{"n_head": 6, "rope_fraction": 0.5, "optimizer": "muon_variant", "lr_mult_o": 3.0, "decay_shape": "cos", "final_lr_fraction": 0.0}
MLP neurons of a small language model. Each row is named by its layer, matrix (gate and up: input weights; down: output weights) and neuron, and shows model dimensions 144-271. Each number is 500 + 40 x the weight over its row's rms, rounded and kept within 0 to 999. Numbers have three digits each. A neuron's up and down rows have the sign that makes its largest values positive.
After each neuron's rows, "fires before" lists the tokens most often just after its 100 highest values on Wikipedia text that the model never trained on.

L6.gate55:473497434440518487554477324509472509518574533456528453487519550525624429503513545499460495508519517526492489529497473530487556486497460419463517465474570542524461463557482472531512514506488496520493484498459530519501493475503468546497487449521439523505390520497513506522449501511579531516486458501497471501486485488466482590496510492465529475485505491497483462508540488564491521524458
L6.up55:480513488516565446544516574419441491523560487550463493444535485508562457545431642438524501516494531565528540551521493535470595510522469457528522546508557614543431470478441549466503564486479528527529462429485514502556569505508525457528529444507532440495476491513477543511508562543492536488484483578521460457565523494497486560535510484438527520518522537465498496493514439487472507515476
L6.down55:536544458500499479515536277493485514507570518423505486482544439596549470514450577524506518478575499431492528624452465498512530501475523464499503482490478545553418502474529447459536511485461504528488602497455511489453536437554446507490591545480507489467463494459457502460483496456545533517517497510525482545479500468504521436480457546562539508528500558534507515521528501482527581501560
fires before: "=", "In"

L6.gate651:495529454496468499495543466488442564519511511449525533519457454503472488468477525520513501488443526550561537533541495519557521515569454394516535538419578539491426432561455501508539469481526499514474511502473595564619512542408485507495478410522504493494472586517412535494475475574495561526492447512419464446476570463477480592528515516500542510468543555505466421525550474577527466532543
L6.up651:543516471483517552469527479439482535505444494486485453447543600480505441535528543476474474545506503518460528560466554497500428436474500557490458550502554525541449471538458501483473519464504487462485506535542532507583529550458508514542518468548485517496491541500471473473490534563446466533455443524518492479482578585425441512508498515459534457515492540532444464507485471481452523458438
L6.down651:482530475518488495487518096509451544532506482462466519535486458491459456499480515532549495505462507567563512473530439547544517493583425484510534507413562537497456479507462509503507528505538505505510432506503538532549510541431483524510521401535485530486464560568389510493483485551521527490477534512475497437513533475504481606534502491457515557496511501508466466526509489571459465502461
fires before: "="

L4.gate660:444462555491520485493559525451517569488449468510479505491527428501552480508473555551459450521468530521457525507521520392581442545478459472488460597462542509521568507453475521491545551521559474548529480526522496563520443534523508522464464529527455480486491510530524557531523567532439505480506533542502485459458539476465566527465440490439536472424537552472474502484490406430508549474486
L4.up660:507472598496543481509468490437587588502507531481490515569553399479492470499501523579442475580417563477469496533485490491516462547475498454538469577492525429497495559475443510528513573420534524443444498582451509542470477507502434515450508461489540553505513499563463557502483589484472556554501467527517483439515463482506531517465512483422473519554592529464474509463485444447531484495478
L4.down660:528463536441528428490490246473553452506474490482472445552516570433490495485543498400472435474458473525473551553462480501563494582503474472451474492510519516467539473486496575520512548540516536525541553490499508500556449534543612527528503479509541505537487558505501482523500520531472523461500531518438518497449506522523484508482488469497558457499472520493431518493456528441505550491521
fires before: "-"

L11.gate260:507428546510440516494509512513518505485545489531475546462481472483403546529500514445571424521492491514478574486524576498479493491550502549495456520472513530561537512492510519459532601515535470509477478514523501454458475476446434347397488514472573464517542563523560477494500545469524444546478463575573509460509596474535532537532544532470427526508577474454509452450419532518457505414513
L11.up260:492480515454445448512501495523510440487537496471508518450429518467444507506494494512484477458508463506420524527528515489461567490489441576559419526497538516573537448528484566506494523413512484479431526517469488465544498528482475483450559514448518476535554558461498472508516472420487472507477521500558565494485530518489508493592568470472564509506552438534430458452447468560448531480418
L11.down260:524508485488454523527584484508501503502514449483492502458538518518447509461483437531550474537542508535465526484555494517454491523479532477541480543572535429606512531492535568480462434497538497524442470525439468437499525564444433480542532513500498469494507510484520498478509491476472433526513477480638564529441457481509515515488546542482469537470474540484426475442460424532459557545486
fires before: " with", " to", "s", " of"

L6.gate193:550494515479507510437552569518496492459492564458418552502525561546476530483548477417548464475477565478484457449522464504474477476503468476474473483514463484438518428541485515428476486518557561487448481547483477534484424500521528439445574502429479517540504533484541501507461466451548525473502499506506591541431489474571521523459517503527551464480482445508497527542455558575416523453513
L6.up193:508489451519491541539560523549542534480444563527439500492482540517509514582514487532572531479541470498500517540436574434493422497487441575472478484456569489503464486513496480600504536490440525512539488584496599470534489431457537486513481513498510517471477495522539475570467479490516516455453479513406536444559426507455444429461551506471525479469553485526480430488548485497519517419449
L6.down193:487477467441492507488518581453523522503488543488508514524469525494513494491412586543474526536506462494536511433540520527521474489560501548426491511501535574472489469480530470474578449517428522561505475477441430561471483478494478466470533486488462521539465472586551615494426492513483575490477532502532539486540513522542516459476448480491559486520521506535541474508448515551446509502496
fires before: "s", "an", "tor", "ish"

L12.gate103:526448589542527551435460488520430581441491530494483525457508528485433494482569480461538502528491478552487466529555529523495465504589489482529501482406526557432492449558548461537482538465492514486517486491495500474449522472462526466562482459483464580487483447473471508521492525508517449494523477472492563448526472417478490607506529532523552442486480428418488509506476484520427521549522
L12.up103:472508463413530544536475518528501532547496540521527455485557537455496498479493488463492515441497454498495502443531518520541503465510425565496458541475456519468462468429460427458462521499471445496459465526493526540469464461482484570579458437502464577519502426551551479452523476538501518408526506470491452505461455455541444447474454538553480464431501499501498467505448520473533508540483
L12.down103:536476592570419501464467500514547479537482475523540506381487464540476477512459479549518556481453479447446464528534441561531513511509477490524540485546481484540512495457451541470531508487478516441518440516526542420464507538501484530566497436534529511478436555488456570487466557500547506501462461487500457446530499499454531542554503492494500439592516591471534524470503410586458454524476
fires before: "|", "-", "/"

L10.gate566:557448511480483475562514500497545556501432403537461502500412499512519480451464420489459481530502453468468516495503526504526466523537482503462517502510466501500471451552517491461498541463516592521477552513504497518525475481480512552487551481531488568574518535502484545569518499491479605497484496481472510447392492515493340534475501519471472513460498525468476529472506495548465483449489
L10.up566:553488473446530454532507405510562438498499472522518452508519524436496474436510523538527451572535518431495575474422434475445495571516561430536506588472555513571472435466515508547458444416437470446506493505516485467584490493478555493515512468442548472573513518464492461476511499511528503554454558489545453498492525478471407508533501509576441531426430458549532525552515502498514536442460
L10.down566:481487555457530503441481358532515539483490516531510446546499489488388480448517483558498476533527487535515484506519455495504487476413484459534513550514491541591552487502487464541541536476505466497482482488422523495464473508544478507490508471430471506563558486600495454467476511489519493529423599585503537519471453500453560504509484522499499407523513445529514504481503554517540528476522
fires before: "s", " to", ",", ".", "="

L10.gate740:449464550525412486434479515508420507504517549553449485488507480552466485527552459457507408521541509531514476524461530537461491507497485516552545563545516512467421483471448535529440524464527525507496461509517478462511517470540510546480481428516519540553562459516576527501604484486568563536579499536460565531413477524497516552492548563447460530517583530562465477588532513518452498581511
L10.up740:427431552519506465427482462548496473416482594449517457457517577494511530502561526560466493519517470503488520393470490486406451426483475468493485432488500451440509473470479425526464548519531477442460523567471569473460546469397511547509511459488481568565470543469526539578515495510496461468478490420504509441524462526441483438483451437489471450491523493454539534497472533534461531525485
L10.down740:501502452447423477526525535545478514518489552518572464477522607482511442473479487522534479564509566456502525581523440433424479449516547500545518556460408471502491448567511477472452496554502469491480485482451529439465514543546492499565506483512477477442463485494491513506562512489509564470503485455469458469460501553486494445475575511424439504528543534462535520451487528629507496490399
fires before: "|"

L10.gate519:446442549488446517485507526469475482484526574443585458502565502533472468496575519487428483473529533579499518435495467549427434516557484517534455540436508523494566482519492435464541507427502509454545415498492594531465495467526505511476540473498544557510455465519535463553476480471466479496484465513564532525529473507411446479455605507561512459545536521477536532464463547510439539490467
L10.up519:450500540523482561453460469600487504489456515511530494474494561394460458475521479450472419531481384505562515476496441424435543469492510482531489492484514498557509480476509538571501460514463472472428535496480477467511586455531486464526528448491530516466463484485529542546550488520525515539486412506476575560516540550503448472514478503501566531424513476587491488491464522440461482533465
L10.down519:487486548462462543464504525517502541446450485477540552546485526497444469442549543489449438522448413563515483616497470453410441493504458563539411560505501474540505503576448492510460483498451457402461496524469546454488517418479466539490546483537486579509478528512582472494472505498549484492546468527449551528472457505476514461521478569530464489453511505467468532494540512476474461471471
fires before: "|"

L8.gate14:469469497539503460515551407504498512495474531555482567521495585393504567530510437433493470489489455494545540556483481463482397499484511567542558536525516502505475444510447509492461492519488548538532504539445549461557523490481502489532503435489521571571461477506495474493570627433494505464457523498513510510567522416543428547477527540516505436515571514473453478506522547464469561423520
L8.up14:426571466524557461543479512479575484479475493483409517505507460496498498541477538497465528551490423508443517530483403500447430489521519506578487556464496503524488469484451528558517546523473519568595459519501513424509484483446483502516530476466445501593497512541533428486538479401505445493479535475516536524495513484433487481492503488465542420557477470540544439488465539451446528446497
L8.down14:474495538551522524544534570509476442437495505487560522544523573500489519436524498512505525503515584472448470489505516483456519507525539550537532440564444506516494558505538494555524469495517546582472504524526479525518526586501541520443538458517471545566505468493525548478432485483478470486510504427466482555502497462469436495475560514490467453467466473534592477509419582450456488543488
fires before: "s"

L6.gate497:550537497521478541492518345538416544525510503446530466522542465493462467494511545519530522489486494522458545443443495536518507521606462461513514435463566558513531482514490539495568483453519466546533521563508579500613497595471467548500478427529481514558534520509481523532477523536521538498403497474500518462499543516487434504521545561452521439463447500545476427542482446553529509428524
L6.up497:509536509476517561528532734496436551542464517559569464520482466562462478505507518570510515472438564559534483578548462514517505526550477387496527517421602560446449426493493502514481484524484463532515491518463568514598539515460529451503489435522475553481467522533476464490522478514494575507470453538498492463486530478466441634467539503461482476474507581528456440493556475539527497481562
L6.down497:469468442476516468555483072454482506499479561375519446450504527451514482500495500482471491532511539462512523545488569477510538470490493523534525445511545520493479449493504476547494480493553495586469494513457503507489532450517540522452472469524470462457523540494520513453512466474467497488577441470450499519522489541469475422440499465515488479469510521525503454520501491465479513533469
fires before: "="

L6.gate207:530437472438545458493543435540528492516481509452394487569496445548469555446520523547485576481504462565470468463486501446486494581478520536426455582508470460425545562490494528510449505449503458503535506491498522465517481444522496529489528482481531512567517473469492542524501437509566471461449488537536441515523513487460521530501480471502508457460448554500487432526523488503501458549474
L6.up207:572471542490457450487483457450467482488495544497457477506546484470501546479500529519472485509470469460490432420547503589465479531441523409463416469589465461480571537492566436446528543462495511459503509491546590484485525551502459538470503463476536479430478502490467490432481508452530513494493497502563541411465475457523588507488422501488536472484513467491493458514492449528494477517526
L6.down207:532495483530518463492516289541462475522450484518493507541516490498495512459532494515503450444505447484515446491485596438468464513520507474450499490490523540477443487505480464538536461464552498511507535486501568472511475453450545489537501389468494511504479522481503527453497437482509470505467459496459462474464538510507578489537536456448557493501483517556490495515469489513442463495499
fires before: "-"

L9.gate472:457472467556469438480424526475511484488510494490474494519459402437526473517459470383543480517503513477579481546533465452538508488519475503504518502535473510564497540513447519482482528508469596584530578539476539464526575545540499466488486514499480471523467496521547448481492465514494533532507564523512466521549447509482442564452476554469454483528507482519474447487543513540481538440483
L9.up472:462470513516445431527500532465537470502522542496504567532488471461552475537543450448518458542534554467497439463531460470595496467470486512481510472558529507510451522506473475513509520512403468557595528534449440451539550531508448478445557441425469550576466500546538507488440605526529485393467590455527566411542539513429523439524455439541517509517474482435466507503533461515467549458489
L9.down472:462425509546504404501528526509561539489434485467475514489497496534541447530474452478512485576499531546445535463504518421527426462457511530531497489539497556500542437590445462538471529436447439523541513476520521492551554526427493456408541479495505484596472508532515514527477549505521539460464501461555509482533498548536485446469458500518476501490534476553483542505461492488492473441501
fires before: "s"

L11.gate283:403489543464471556486514525527525552596478544586513484478521522536417532461523537506456524580442421559516523483468420481406498420588512541556491535439475489414457527582519526512495529524501544459585489496444491449440463484523440529472479492489523498476463433515518511562531479462463525456523428488419505447492546482487493599559534550511433539517449461537505544439470466535531480509490
L11.up283:451512565401477504435506435505522537556468474510515484511490592484462503495515543444450463522441428489544462576459458471417478441513486506510504469488486503456559499437470465435405529503456476513532520468496535521458481497479495546461525451551458631519492501493492507546510513506481521463541429475434550529513515529501492574525567509522495497467498466536495459517480556510434553541484
L11.down283:459525526444452564549488454528476552504507508524557563544522545576452493471564522437457456530467427546443522544522499505438407529495485490501455516511483435414471461531448484473482567559477441480525517492524575460323508539519489458497420452500515522469423494558506531582510568490495555516584457536508526486491524516470457556539450568517549431475500533499527538486517526579495477442472
fires before: "|"

L10.gate87:477441510434467505560566492494452514494521494482561460485487446497485513520479495430509474480501466476488531424504427525549498412477507574524469481485491463583525463550465452513447501479471473571502534495495518551496544550501563506532541460462406553568463489505507402491538510444474446518527504497453540499512493478536494545521465487606512538510507457435525466479418417461510526487435
L10.up87:484472489584521466479467486503509552499530519620497495510452504532474523522528585486528527515413477450451448434503454531561501552489468559554522444528552463444480427482488507526478514583498482459414447465551536534506493504580509533500548502475492483541471470522531426530486524460484510476523485466520563557520478521495438582514518501533433465541498485515539526544512445467471547483558
L10.down87:480477533500511549474550321488495496477560456462497469530481480524501519473524455556574521507580440566463546426515471516480510514471447516511481538473454485504540524519464514447554514501592531502523534516525442589479512500508569500549509520538472442530464519490452497471467492556515495536554538486466494498548523495478499494519527510495501473509542545451432459494523470525564463463555
fires before: ",", ".", " of", "s", " and"